Weights of a small GPT-style language model, trained from scratch on English Wikipedia.
Architecture: RMSNorm before each block, no biases in attention or MLP.
MLP neurons of a small language model. Each row is named by its layer, matrix (gate and up: input weights; down: output weights) and neuron, and shows model dimensions 224-287. Each number is 128 + 24 x the weight over its row's rms, rounded and kept within 0 to 255. A neuron's up and down rows have the sign that makes its largest values positive.
Before each neuron's rows, "fires in" lists the words (lower case) most often at its 100 highest values on Wikipedia text that the model never trained on; "fires after" lists the tokens most often just before its 100 highest values on Wikipedia text that the model never trained on. A number after a token or word is its count.

fires in: "as" 54, "including" 8, "to" 7, "into" 4
fires after: "well " 18, ", " 16, "such " 15, "known " 13, "(" 5
L7.gate279 [150 100 155 133 121 146 158 120 163 130 112 121 102 111 138 135 113 122 132  86 126 157 140 164 112 187 152 122 112 141 149 145 138 117 142 156  97 115 111 163 148 130 155 110 145 114 139  79 120 133 140 149 147 130 122 150 157 103 116 104 121 127 110 117]
L7.up279 [ 81 120 114 118  99 126 109 138 130 146 125 156  95 122 104 128 184 159 130 135 113 143 101  92  96 107 135 154 142 108  81 122 120 127  67 128 134 144 100 130 125 112  79 142 139 144 111 147 123 111 105 143 108 135 130 126 126 127 144 148 158  83 104  94]
L7.down279 [143 153 122 145 115 159 120 123  92 118  86 123 148 121 101 153 157 117 156 166 115 142 118 141 126 122  99  97 147 117 146 132 190  86 180 143 119 135 112 126 160 115 100 117 148 154 150 140  93 144 120 129  92 148 165 108 134 113 109 111 129 155 140 102]

fires in: "0" 73, "1" 10, "and" 4
fires after: "| " 49, "." 9, "(" 7, "+" 6, "," 5, "−" 4
L6.gate487 [109 124 125 126 104 167 128 122 123 117 110 139 134 153 190 119 121  96 102 102 111 130 132 123  99 140  76 132 140 123 118 121 143 123 126 131 159 121 147 126 117 173 115  97 134  95 141 143 179  80 154 145 137 162 157 140 113 140 137  81 136 142 129 139]
L6.up487 [ 88 117 126 135 144 140 113 169 130 114 133 140 106 137 131 141 142 195 147 107 146 147 139  85  97 103 194 143  89 139 180 124 108 159 132 147 133 129 163 152 150 112 170  79 104 110 103 129 121 111 129 158 119 128  87 132  96 116 111 121  99 180 114 137]
L6.down487 [117 122  94 132 123 131 122 125  95 152 107 117 140 123 125 114 124 139 111 115 170 115  97 105 140 123  92 144 104 121 152 149 123 139 135 139 121 123  89 169 154 128 133 163 136 152 121 119 163 132 103 142  98 126 150 106 138 159 115 103 115 131  97 132]

fires in: "it" 88, "they" 5
fires after: ". " 44, ", " 15, "and " 4, "The " 4
L7.gate587 [ 84 115 152 147 106 123  94 150 124 134 126 141 146 111 129 125 160 121  89 162 105 168 160 159 143 122 127 130 125 209 125 108 120 134 104 132 142 129 124 172 129 151 114 142 148 102 122 172 127 135  79 152 134 129 135 124 119 181 133 156 159 128 142 176]
L7.up587 [149  75 187 112  98 168 130 109 115  73 120 135 151 156 143 136  97 140 150 122  80 131 133 134 104 156 159 164 115 120 142 131 122  88 116  95  94 139 173 183 111 125  92 150 163 138 131 102 166 121 156 131  80  94 100 128 132 136 172 115 119 143 128 158]
L7.down587 [103  96 154 177 122 138 125 141 128 134 136 143 139  96 156 171  99 117 107  88 131  99 109 147 117 129 182 154 147 131  90 126  96 104 123 106 148 112 183 122 115 150  88 148 100 144 120 159 122 109 143  91 133 164 135 115 151 161 148 104 123 141 145 161]

fires in: "it" 45, "which" 37
fires after: ". " 34, ", " 29
L10.gate377 [148 127 128 155 151  93 123 112 133 129 139 107 113  87 106 170  97  99 156 163 181 129 124  92 121 138 128 131 143 102 131 131  98  89 128 158  90 154 119 155 125 140  89 107 127 114 121 103 133  66 137 130  99 151 135 148 120 160 130 107 129 107 160 130]
L10.up377 [106 116 145 122 133  80  99 132 157  96 137 110 102  74 159 198 116 108 136 120 153 109 139 110 133 142 139 130 107 114 118 109 115 113 119 164 119 133 152 150 106 190 104 161 145 133 150 103 126 112 128 109  56 146 126 175 113 149 117 135 126 128 127 132]
L10.down377 [104 158 120 132 116 116 137 104 140 126 133 131 140 145 157 122 126  86 117 152 148 124 135 112 143 135 152 125  96 139 118 122  96 108 123 109 136 161 124 141 133 141 141 112 195 163 112 128 146 130 160 103 141 145 148 160 144 168 144 116 115 142 180 140]

fires in: "in" 66, "for" 5, "with" 4, "on" 4
fires after: ", " 29, "and " 12, ". " 7, "(" 5
L8.gate87 [101 106 116 137 130 130 144 143 123 148 123 114 103 157  76  92 130 113 104 116 126 112 126 146 175 117 100 128 181 138 147 114 165 110 134 130 153 117 118 134 146 147 151 127 138 128 124 136 127 128 108 121 118 110  92 192 119 127 136 127  81 168 105 122]
L8.up87 [129 107 150  95 162 107 143 121 123 114 125 108 145 104 116 120 106  77  36 117 134 152 129 176 107 140 123 137 173 159 160 183 167 112 141 161 149 114 134 140 190 126 136  86 100  95 143 147 116 160 123 111 130 123 149 162  90 115 102 107 128 109  99 123]
L8.down87 [157 105  90 132 175  84 122 138 124 157 112  90 139  56 105  90 136 168 107  99 150 158 108 106 119 152 129 134 126 125 117 136 143 128 127  69 124 129 150 133 127 145 129 127  93 109 125 124 114 110 132 126 148  97 103 111  88 122 125 130 141  99 153  83]

fires in: "it" 82, "but" 4
fires after: ". " 42, ", " 25, "and " 5
L10.gate711 [112 101 148 119 139 152 144 174 150  82 101 126 116  91  80 132 117 142 127 111 154 130 132 124 150 166 139 119 127 117  98 119  94  88 128 121 163 119 123 156 138 194 102 110 101 107 142 100 127  95 121 121  97 108 103 117 133 172 145 160 142 135 140 160]
L10.up711 [111  75 134 164 123 151 180 113 154 141 166 129 127 110  99 116 195 148 134 118 155  89 130 126 146 146 108 151 105 148  81  93 148  67 121 122 116 104 117 108 140 160  83 127 108 129 112 139 135 139 111 112  59 128  88 125 110 118 162 122  75 145 148 130]
L10.down711 [117 157 155 106  89 127 135 130 129  92 117 156 144  93 161  99 125 127 138 165  83  96 135 140  85 126  83 151 135  92 100 149 104 118 145 110  88 100  93 122 106 146 116 151 126 103 133 121 123 147 120 102 115 154 170 121 100 115 134 141 162 126 163 132]

fires in: "he" 45, "she" 23, "who" 12, "hindu" 5
fires after: ". " 55, ", " 9, "\n\n" 4
L5.gate755 [ 95 142 146  91 107 105 139 107 119  87 157 135 134 122 129 178 102 116 113  91 119 129 161 137 153 144 118 100 147 160 137 129 111 115 176 162  92 134 145 106 119 111 119 130 125 186 126 148 132 121 136 145 141 151 142  96 162 130 145 110  99 116 131 133]
L5.up755 [126 136 138 121  94 107 147 132 139 154 157 133 134 118 154 126 110 138 108  94 122 114 117 114 125 132 132 114 111 144  80 132 109 116 116 135 114 141 156 163 116 154 145 134 121 113  92 164 182 103 138 176 125 134 137  97  92 138 137  83 133 144 165 151]
L5.down755 [122 146 114  94 130 139 115 125 146  66 108 147  86 143  96 170 164 117 131 104  93 119 172 124 132 105 131 114 112 128 136 124 161 133 139 147 135 116 132 102 108 133 140 109 142 151 166 136 129  92 129 143 145 123 166  90 202 120 163 146  98 152 120 128]

fires in: "it" 28, "album" 18, "company" 7, "series" 6, "band" 6
fires after: "the " 52, "The " 18, ". " 9
L9.gate303 [137  71 144 148  83 142  89 172 152 121 149 160 165 129  89 148 136 159 134 109 113 136 142 139 156 127 129 124  99 125 124 135 136 105 113 126 109 109 116 152 111 140 109 143 126 109 134 125 129 123 143 144 103 162 105 163 142 144 116 142 137 162 149 128]
L9.up303 [130 116  99 137 116 150 128 162 133 111 100 122 132 121 126 122 166 117  78 148 132 166 148 129 118 103 147 116  89  93 148 135 127 135  88 134 133 109 137 131 102 128 119 142 140  98 137 105 116 145  86 146  96 139 120  83 152 127 160 140 107 138  67  95]
L9.down303 [107 152 141 132 137 156 103  90 157 113 164 148 116 118 110 130 163 125 164 146 138 105 121  83 111  92 137 112 120 129 114 108 129  98 126 161 125 141 107 153  89 153 165 170 140 152 140 177 136 120 134  83 135  85 161 123 185 182 132 134 123 147 135 145]

fires in: "united" 16, "york" 8, "two" 7, "u" 7, "states" 7, "a" 7
fires after: ", " 31, "the " 30, "New " 8, "The " 7, "United " 7
L8.gate385 [ 77  87 165  99 181 142 128 156 185 104  77 145 154 146 138 101 114 140  75 178 100 174 129 144 125 138 135 119 120 167 132 146 145 101 145 133 117 125 124 111 137 142 141 146 154 120 131 175 110 142 123 146 123 165  94 183 143 116 133 156 118 122 128 125]
L8.up385 [120 114 136  86  97 103 146 151 142 146 112  72  97 113 103 118 147 141 131  76 142  86 115 134 124 122 174 130  89 146  84 106 145 139 152 141 157 129  72 160 105 125 119 133 100 124 136 117 126  99 143 113 109 123  57 141 109  94 116 153 122 138 108 141]
L8.down385 [111 107 147 154 113 179 112 114 142  87 116 109 105 115 123 103 126 128 101 135 100 107 127  85 121 133 159 102 105 130  82  85 129 171 125 120 122 124  99 142 143 127 131 166 132 118 154 146 118 122 125 129 117 103 126 134 107 150 134 132 155 133  96 110]

fires in: "in" 81, "at" 9
fires after: ". " 45, "\n\n" 7, ", " 6
L8.gate366 [114 145 142 151 154 100 121  98 119 146 151 136 128 104 116 151 133 117 105 124 166 138 132 150 136 159 132  86 158 154 128 140 182 108 146  93  98 160 110  81 108 108 118  94 119 167 131 108 109 176 142 111 142 131 130 145 136  98 104 117  72 124 122 123]
L8.up366 [141 168 101 117 130 163 129 153 111 101 142 169 149 130 101 132 121 150 151 136 123 104 108 127 133 163 105 149 161 112 165 143 137 135 137  92 138 102 125 154 137 156  95 143 117  95  99 135 108 116 124 143  96 119 129 142 134 101 145 102 124 100  90 114]
L8.down366 [136 161 108 122 185 132 172 101 126 169 143 121 126  94 123 133 134 137 136 122 125 120 131 134 131 116 124 117 133 151 137 113 149 128 162 158 107 148 103 114 152 109  65 153 148 150 146 128 124 137 120 176 121 150 138 126 108 135 109 176  98  74 102  99]

fires in: "and" 95
fires after: ", " 58, ") " 14, "), " 10
L7.gate449 [116  83 118 137 153 143  99 156 119 122 122 124 112 125 123 130 136 127 106 123 135 121 104 168 147 134  88 110 141 174 139 117 163 108 134 125 128 144  95 130 156 148  79  99 168 128 138 165 133 125 131 157 111 120 147 173 108 126  97 105 132 130  90 136]
L7.up449 [153 143 123 133 136 107 126 115 143 115 126 143  84 107 119 144 118 151  64 108  96 121 113 168 168 132 128 106 121 131 153 110 148 139 179 116 121 132  69 147 132  96 145 140  97 148 132 128 158 145 124 149 142 132 119 119  87 107 142 136  85 127 119 112]
L7.down449 [156  79 146 167 153 125 146 157 113 120 114 100 115 141 110 103  54  87 123 166 131 112 105 151 101 152 130 138 156  97 157 119 126 145 116 140 137 154 124 144 167 139 113 112 127 114 181 110 178 136 119  89 131 165 171  93 114 124 156 124  98 126 144 122]

fires in: "2023" 13, "2013" 12, "2009" 12, "2003" 8, "i" 6, "one" 5
fires after: "200" 21, "201" 16, "202" 14, "League " 5
L5.gate892 [125 117  96 125 127 145 139 144  97 140 153  94 148 119 107 117 185 152  94 151 130 106 153 108 117 115 126  98 123  95 113 108 141 152 147 137 170 107  99 147 116 122  73 136 105  79 129  79 142 148 133 156  95 154 140 154 132 113  98 133 132 164 149 140]
L5.up892 [127  99 130 101 121 108 121 144 120 105 149 155 153 124 172  79 146 154 158 151  89 116 109 143  95 159 143 118 119 130 130 149 143 166 106 113 117 114 126 107 120 152 118 112 121 142 141 110 129 139 140 116 148 101 169 107  86 125 109 100 119 117 102 139]
L5.down892 [140 170 128 114 110 124 127 135 113 144 106 119 135 156 155 135 150 128 141 102 127 146 119 148 150 133  66 139 140 129 122 101 102 103 155 135 158  99 174 130 103  86 114 142 162  95 127 115 126 127 173 124 131 121 136 187 140 123 151 178 105 158 137 103]

fires in: "the" 57
fires after: ", " 28, "of " 22, ". " 11, "\n\n" 5
L7.gate851 [131 137 122  95 135 100 175 136 174 128 152 159  92 135 155 105 146 157 117  90 126 104 114 141 150 124 124 134 101 117  91 151 141 157 111 141  93 118 120 135 133 116  93 143 124 134 126 134 105 131 111 122 120 130 110  99 120 116 125 165 147 109 121 115]
L7.up851 [ 88 126 116 113 102 137 140 152 112 132  95 127 150 170 119 135 154 141 103 153 126 117 142  70 142 131 148 173 113 131 109  96 138 116 103 122 139 170 126 119 150 115 169 156  85 119 182 130  94 132 125 135 170 147 117 161 107 103 168 129  93 118 158 100]
L7.down851 [120 124  92 151 143 133 139 162 114 116 174 172 145 140 100 107 121 109 114  97 136  75 124 139 178 118 109 104 145 130 106 160 119 127  57 133 110 162 153 162 153 110 104  61  99  90  89  92 127 105 127 137 114 133 125 130 164 167 111 138 121 138 144 145]

fires in: "and" 26, "also" 10, "as" 9, "or" 9, "not" 8, "then" 8
fires after: "and " 27, ", " 17, "well " 8, "but " 6
L7.gate505 [103 116 111 131 137 185 132 129 151 157 141 127 118 134 119 113  69 153 125 113 103 128  92 134 175 111 133 120  86 173 144 147 156  91 131 128 117 120  96 180 143 124 102 134 134  90 174 142 115 115 127 168 143 152 152 158 131 137  79 170 153  93 136 146]
L7.up505 [182 165 147 117  90 108 141 116 113 118  95 125 124 125 133 140 130 131 117 145 115 120 124  82 116 130 150 148 132 140  99 132 162 130 122 143 138  91 148 180 150 135  75 125 121 150 140 117  98 150  87 128 127 123 148  85 102 105 132 149  80 123 143 134]
L7.down505 [132 132 164 161 129 120 112 144  95 111 122 123 160 111 133 157 131 122 172 127  96 164 124 133 145 155 124 133 149 133 167 160  97 164 121 138 120 117 138  74 153 118 101 102 133 130 150 130 141 117  93 107 148 146 122 111 174 125 159 106 111 146 124 134]

fires in: "0" 66
fires after: "| " 61
L5.gate224 [ 98 120 135 153 144 149 143 133 131 101 131 142 127 140 114 113 155 151 134 154 192 151 104  84 136 103 136 186 130 116 107 132 129 122  87 111 117 112  74 120 106  94 104 148 137 173 141 102 104 123 101 114 121  88 140 129 148 117 106 100 143 131 171 115]
L5.up224 [133 136 133 161 120 141 124 106 115 103 167 101  91 108 136 152 141 118 192 118 143  96 138 141 141 133 133 117 111 136 134 130 133 154  98  96  99 143 102 121  98 158 133  99 149 108 120 123 122 141  98  85 125 128 152 101  92 117 171 116 157 134  95 107]
L5.down224 [122 142 118 100 133 139 143 127 177 127 133 138 177 142 111 152 104 142  70 126 110 143 127 127 134 137 142 144 128 145 153 100 136 114 125 155 154  93 161 116 124 101 128 159 134 135 123 143 109 131 111 131 149 145 109 110 145 146 117 111 113 148 119 142]

fires in: "which" 45, "who" 19, "it" 5, "that" 4
fires after: ", " 50, ". " 5, "The " 4
L9.gate965 [127  98 147 132 147  96 127 130  94 153 162 143 140  92 115 124  91 148 149 153 169 147 151 123 108 116 162 134 139 141 121 143 121 111  76 142 145 150 131 131  96 152 110 112 152 151 121 134 125 115 102 141 146 156 108 103 157 131 139 117  95  97 154 113]
L9.up965 [155 121  90 112 144  85 111 142 112 125 131 117 118 104 177 127 137 124 152 117 158 143 125 103  98  73 132 105 105 151  88 120 123 139 132 125  76 154 119 124 132 159 115 127 169 128  86 119 129  78 154 113 153 149 172 125 126 110 123 122 141  85 154 184]
L9.down965 [176 136  91 123 137 140 106 132 158 132 144 107 148 123  93 149 110  96 116 128  92 102 134 135  76 140  95 137 144 137 157 124 130  93 141 108 164 193 191 141 125 114  85 124 121 131 107 127 118 121 152 143 136 140 132 110 119 182 129 123  90 148 136 129]

fires in: "2011" 22, "2021" 17, "2001" 11, "1991" 9, "1981" 7, "1971" 7
fires after: "201" 23, "202" 17, "200" 11, "199" 9, "198" 7, "197" 7
L5.gate51 [121 156 102 111 145 101 129 141 121 132 133 109  91 128 128  98 156 112 123 114 114 118 121 163 122 150 145 104 175 117 145 153 131 187 145 184 182 174 144 121 147 111 143 127 110 149 123 100 138 118 120 149 171  95 117 110 113 151 138 130 135 146  80  67]
L5.up51 [ 80 114 127 118 131 114 107 128 120 113 145 150 142 154 114 130 147 148 126 150 142 109 172 101  87 132 136 129  98 101  93 125 110 144 116 119  99 128 132 137  65 139 111 146 126  53 130 134 102 154  98 102 148 101 143 110 120 126 146 133 145  94 184 128]
L5.down51 [126 122 131 114 118 143 115 105 109 182 117 133 141  91 114 114  90  93  76 144 134 144 145 123 133 138 109 135 132 135 120 130 126 163  77 150 144 127 127 130 175  92 112 120 122 157 176 151 114 107 126 134 165 133 133 139 152  55 118  70 138 115 130 135]

fires in: "he" 62, "she" 13, "who" 10, "after" 4
fires after: ", " 36, ". " 16, "where " 4, "\n\n" 4
L6.gate839 [142 167  94 124 146 137 102  80 100 122  97 132 107 149 117 109 174 126 108 136 129 134 144 145 136 110 137 133 158 159 121 112 146 106 137 116 134 141 110 118  91 178 140 118 146 105 109 134 142 115 136 114  97 121 109  95  99 154 112 142 126 136 109 123]
L6.up839 [105  90 103  93 145 179 160 130 134 144  99 102 171 108 100 116 161 115 143 138  93 130 158 113 138 109 105 115  90 108 120 116 107 145 155  92 144 138 130 124  98 119  85 122 152 148 158  87 162 132 178 129 151 165 156 175  99 116 148  96 131 122 131  61]
L6.down839 [ 95 138 127 145 126 155 114 160  96 184 151 147 132 145 117 153 178 140 138  61 112 107  97 162 130  64 134 145 157 107 151 119 163 160 115 157 154 172 132 135 107 138 112 128 125 138 133 123 123  78 120 116 113 104 149 131 123  92 115 114 116 105 118 137]

fires in: "on" 41, "in" 25, "at" 17, "according" 6, "by" 5, "from" 4
fires after: ". " 71, "\n\n" 17, "\n" 4
L5.gate183 [130 121 141 137 122  86 141 179 181 123 156 102  93 113 144 141 114 134  98 120 154 161 151 148 138 137 145 119 148 133 152 130 142 131 159 110  84 110 154 139 104 149 121 113  56 126 152 129 170 164 118 151 139 185 139 178  93 131 124 145 162 120 137 143]
L5.up183 [121  85 129 140 167 100 158 145 127 117 133 100 164  74 162 102 121 132 117 120 123 171 128 133  80 146 116 127 100 180 102 105 149 104 125  91  80 103 142 142 104 115 135 118  87 108 123 115 155 134 112 131 161 140 158 149 147  87 109 142 154  81 117 117]
L5.down183 [107 104 165 127 149  98 124 175 107 102 123 135 151 120 122  98 119 154 116 108 139 150 126 107  56 200 126 102 134 138 115 126 113 134 164 101  98  92  96 116  93 141 100  74 128  95 117  81 148 152 108 104  96 146 132 123 110 124 146 150 115 122 136 136]

fires in: "1" 27, "6" 22, "3" 11, "10" 9, "0" 9, "5" 7
fires after: "| " 97
L5.gate358 [153 142 146 182 109 133 108 138 151 129 123 148 176 101 118 110 167 129 124 131 153 152 124 112  91 136 119 118 128  98 155 103 121 129 132 107  84 122 111 100 108 126 112 139 105 133 116 135 171  99 164 164 146 120 134  46 146 126 133 133 131 186 146 150]
L5.up358 [152 104  99 137 155 170 173 161  91 126  98 149 143 112 108 140 154  92 111 115 125 125 100 134 152 136 127 108 121 163  99 116 156 138 124 134 111 131 135  93 143 162 161 160 148 137 136 150 126 110 153  85 152 122 109 123 133 146  53 173 159 111 156 170]
L5.down358 [130 125 132 144 123 119 162 113 153  81 143 166  98 137 121 142 144 105 136 142 128  92  87 131 103 128  95 141 125 134 158  99 152 157 109 115 110 147 128 122 157 140 119 110 169 101 124 112  89 129 153 154  84  94  95 122 135 148 138  88 136 141 150 127]

fires in: "after" 11, "despite" 10, "while" 10, "as" 10, "although" 9, "since" 6
fires after: ", " 22, ". " 19, "\n\n" 13, "\n" 10, "that " 4, "and " 4
L5.gate128 [ 83 136 134  90 144 161 108 126 145 155 148 147 155 109 132 126  89 106 106 144 130 127 158 152 126 110 146 151 120 129 144 147 130 128 135 146 134 142 146 138 166 113 129 138 101 149 129 128 104 169 111 162 132 143 126 177 122 113 133 112 123 140 112 141]
L5.up128 [125 102 141 122 126 106 114 135 102 160 129 139 156 114 165 118 117 117 126 195 100 143 143 108 153 132 110 128 100 122 126 136 160 126 133 141  89 149 115 146 114 124 133 117 134  91 121  95 163 144 114 130 145 139 117 142 107 119 138 147  92  99 128 177]
L5.down128 [126 134 137 136 125 108 106 156 137 103 191 105 133  96 151 146 130 142 117 104 103 153 125 117 150 127 111 115 128 120 143 126 150 128 134 108 122 109 135 118 124 154 133 116 118 148 132  81 157 161 112 148 106 114 133 128 125 115 127 128 111 116 129 127]

fires in: "s" 18, "2020" 10, "one" 9, "2021" 6, "professional" 6, "2019" 4
fires after: "202" 20, "'" 17, "201" 7, "League " 5, "200" 5
L5.gate914 [131  80  83 136 108  96 185 123 126 169 127 142 102 149 130 136 151 113 110 144 108 129 157 130 130 163 127 167 147 167 148 115  52 122 172 135 127  82  84 118 163 142 127 116 154 115 132  93 146  83 145 104 143 142  86  72  97 130 161 169 125 146 155 148]
L5.up914 [126 112 121 113 138 127 141 106 131 125 105  91  93 140 193 168 109 142  83 159 163 114  93  95 125 152 144 121 120 121 117 137  85 128 113 135 115  76 133 151  87 114 108 114 134 136  90  75  90 119  99  74  83 167  97 117 101 142  88 112 145 130 132 124]
L5.down914 [112 121 134 139 121 169 101  94 125  95 133 142 117 111 158 119 128 182 114 122 136 110  64  95 152 165 124 118 127 110 143 152 147 177 132 139 123 131 133 119 123 116  78 154 142 135 111 112 139 229 119 135  83 122 127 148  96 109 133  97 142 127 122 122]

fires in: "and" 62, "with" 15, "as" 13, "so" 5
fires after: ", " 92
L7.gate400 [132 116 142 119 159 141 134 135 152 118 114 134 117 149 102 108 139 123 110 134 154  96 148 123 167 124 126  99 143 160  97 118 129 150 155 141  94 157 126 141 133 161 132 100 163  88 152 157 101 121 101 168 108 118 146 140 119 163 115 131 129 113 100 141]
L7.up400 [112 144 135 154 123 169 134 141 163 131 156 163 132 121 140 119 126 128 117 153 119 101 125 178 127 163 144 126  91 136 165 151 114 139 117 129 137 103 146 145 148 131 100  90 133 164 100 120 146 137 117 133 143 158 106 140 123 130 164 157 112 178 148 136]
L7.down400 [143 113 114 169 135 140 142 121 113 132  93 121 112 108  87 108 125 103  83 103 166 121 142 125 176 116  92 114 184 112 138  96 120 137 116 138 146 124 149 131 134 175 135  91 124 158 187 134 142 173 150 110 158 144 135 163 137 145 157 132 134 147 156 103]

fires in: "the" 35, "it" 21, "this" 15, "new" 5, "a" 5, "its" 4
fires after: "\n" 22, ". " 13, "\n\n" 10, "is " 10, "as " 7, "a " 5
L7.gate860 [134 104 109 165 159 146 153 125 144 134 130 158 138 129 139 167 117 149 164 149 150 178 141 148  92 127 142 127 129 150 169 158 126 123  98 114  68 116 114 176 135 124 120 137 105 110 131 126 173 126 113 184 109 137 111 133 130 137 113 153 133 132 157 199]
L7.up860 [126 127 154 150  99 133 127 120 151  85 158 144 159 168 164 146 125 104 151 164 153 158 168 121 134 131 137 150 108 129 111 109 134 133  90 169 148 146 135 116 157 119 102 154 151 146 155 100 125 115  90 142 125 137 142 142 119 140 127 109 130 114 114 122]
L7.down860 [136  90 123 112 130 136 123 131 134 119  83 166 128 161 152 138 139 146 132  76  97 121  85 139 106 129 162 146  94 115  91 152  58 146 128 155 101 122 132 136 132 123 128 139  92 157  75 108 128 154 113 144  87 159 184  69 138 117 109 121  83  88 113 141]

fires in: "that" 25, "for" 14, "of" 12, "in" 9, "with" 7, "being" 6
fires after: ", " 30, "and " 13, "(" 9, "; " 4, "as " 4, "of " 4
L7.gate795 [123 107 144 102 120 125  90 119 131 101 103 181 135 110 186 102 144 120 130 150  65 115 135 101 160 129 114 122 145 179 204 141 168  73 134 149  87 144 123 160  97 129 106 114 164 103 149 143 163 154  80 157 163 129 126 156 146 131 106  86 106 113 131 167]
L7.up795 [113 138 125 150 121 123 151 126 156 147  89 111 113 156 111 137 147 124 122 140  90 111 132 127 122 174 119 108 119 130 132 142 105 171 192 115 105  99  80 146  80 118 189 129 143 153 116 117 129 112 119 129 105 123  96 116 127 114 143 131 134 148 136 161]
L7.down795 [114 145  75 172 151 130 134 135 109 132 166  98 141 112 114 102 121 115 110 106 118  91 120 127 158  74 157  99 125 146 136  79 145 101 105  79 124 139 134 136 150 185  99 136 109 141 159 123 130 130 132 115 151 118 147 161 134 131 109 124 142 111 108 138]

fires in: "s" 37, "he" 14, "its" 11, "company" 10, "which" 7
fires after: "'" 36, ". " 15, ", " 10, "The " 4
L7.gate464 [162 129 129 162 115 141 145 153 136  94 204  90 133 149 171 124  70 139 133 112 134 101 110 165 105 129 126 158 128 142 132 105 108 101 124 124 147 110 139 137 110 100  92 116 116 162 133 121 121 157 152 149 148 138 154 110 153 151 139  96  90 143 152 133]
L7.up464 [ 94 101 148 106 149 138 136 122 135 123 114 136 134 103 112 112 109  84 161 168 150  97 141  84 109  71 135 135 122 134 131 143 113 120  89 133 119 134 145 186 121 179 141 134  89 142 140 142 113  86 157 115 139 122 133 132 140 117 111 136 118 114 121 147]
L7.down464 [151 150 146 127 124 115 132 109 108 133 112 152 104 154 156 107  92 102 106  92 147 150 128 107 155 110 127  96 162  82 114 147 142 126  78 160 148 111 190 118 137 182 157  98 119 138 143 137 145  97 159 122 156 125 161 135 151 141 100 105 146 157 157 120]

fires in: "states" 16, "two" 11, "party" 9, "chinese" 7, "us" 5, "house" 5
fires after: "the " 53, "United " 16, "The " 8
L6.gate218 [ 93 129 182 160 169 192 168 132 182 140 134 153 124 147 125 111  99 124 103 133 109 122 141 165 128 109 128 124 132 161 138 165 132 150 165 178 107 113 113 148  72 135 153 137 118 149 108 173 106 131 152 138 147 135  70 156 128 137 128 166 130  94 130 149]
L6.up218 [112 144 123 159 123 124 162 165 150 147 137 118 102 130 139 131 154 108 122 135 130 162  92 157 106 107 101 127 122 147  72 134 127 122 112 147 158 122 175  97 119 113 122 166  91 118 172 149  90 125 136 166 101 170 134 160 139 146 108 125 109  94 133 143]
L6.down218 [105 122 137 151  98 103 115 155 100  86 159 144 109 123 134  73 112  69 126 110  98 137 118 144 141 133 111 120 150 158 118 117 125 128 121 138 125 103 165 121  89 111  74 144 113 138 105 164 118 123 113 126 134 111 184 129 142 137 118 130 145 122 106  96]

fires in: "with" 20, "as" 13, "after" 11, "since" 8, "making" 6, "before" 6
fires after: ", " 61, ". " 9, "\n\n" 5, "\n" 4
L8.gate562 [145 121  98 132 122 187 131 126 122 139 135 142 158 150  44 140 147 119 108 129 141 167 119 118 151 131  80 145 137 141 132  86 150 126 107 130 132 106 155 138 113 188 111 105 100 133 119 123 112 108 158 103 144 155 151 136 132 116 135 157 157 122 126 157]
L8.up562 [146 182 133 115 108 160  89 141 136 126 154 145 116 145  86 117 105 128 120 130 153 129 146 153 156 142 113 136 145 128 135 145 105 139 101 135 146 153 136 151 132 170 130  98 126 144 130  95 160 144 134 159 160 157 122 130 150 124 138 150 109 167 153  91]
L8.down562 [136 174 132 114 133 152  91 166 103 111 126 136 136  94  84 124 156 129 139 119 137 134 131 107 166 141  90 153 154 156 148  93 126 133 116 123 137 153 171 117 137 132 121 155 134 142 130 159 138 120 142 120 169 113 165 123  98 158 157 132 152 131 142 127]

fires in: "0" 19, "4" 15, "2" 12, "3" 11, "6" 8
fires after: "| " 27, "−" 17, ": " 11, "(" 11, "′" 8
L9.gate202 [159 153  66 137 126 108 145 130 105 166  88 124 148 127 141 160 173  96 127 141 126 135 150 110 110 119 141 156 152 157 152 120 128 140  88 141 118  68 120 132 129  99 154 133 138 128 154  81 138 128 110 139 137 121 167 163 141 177  93 106 122 138 150 157]
L9.up202 [128  81 132 161 148 137 120 114 127 144 115 166 131  85 148 144 151 156 102 133 122 162 124  98 120 139 107 107 126 151 118 147 109 150 123 101  89  98 124 116  95 105 121 137 140 169  93 114 136 105  86 112 131 132 140 152 145  71 116 153 112 166 117 171]
L9.down202 [150 136 122 141 191 150  85  42 113 133 159 130  97 152 115 151 132 134 122 134 151 130 102 133 135 104 139 144 106 139 185 136  97 114 102 135 123 117  94 150 174  92 133 146 141 126 135 125 116 145 136  97 154 109 126 136 128 146 128 153 113 141 154 142]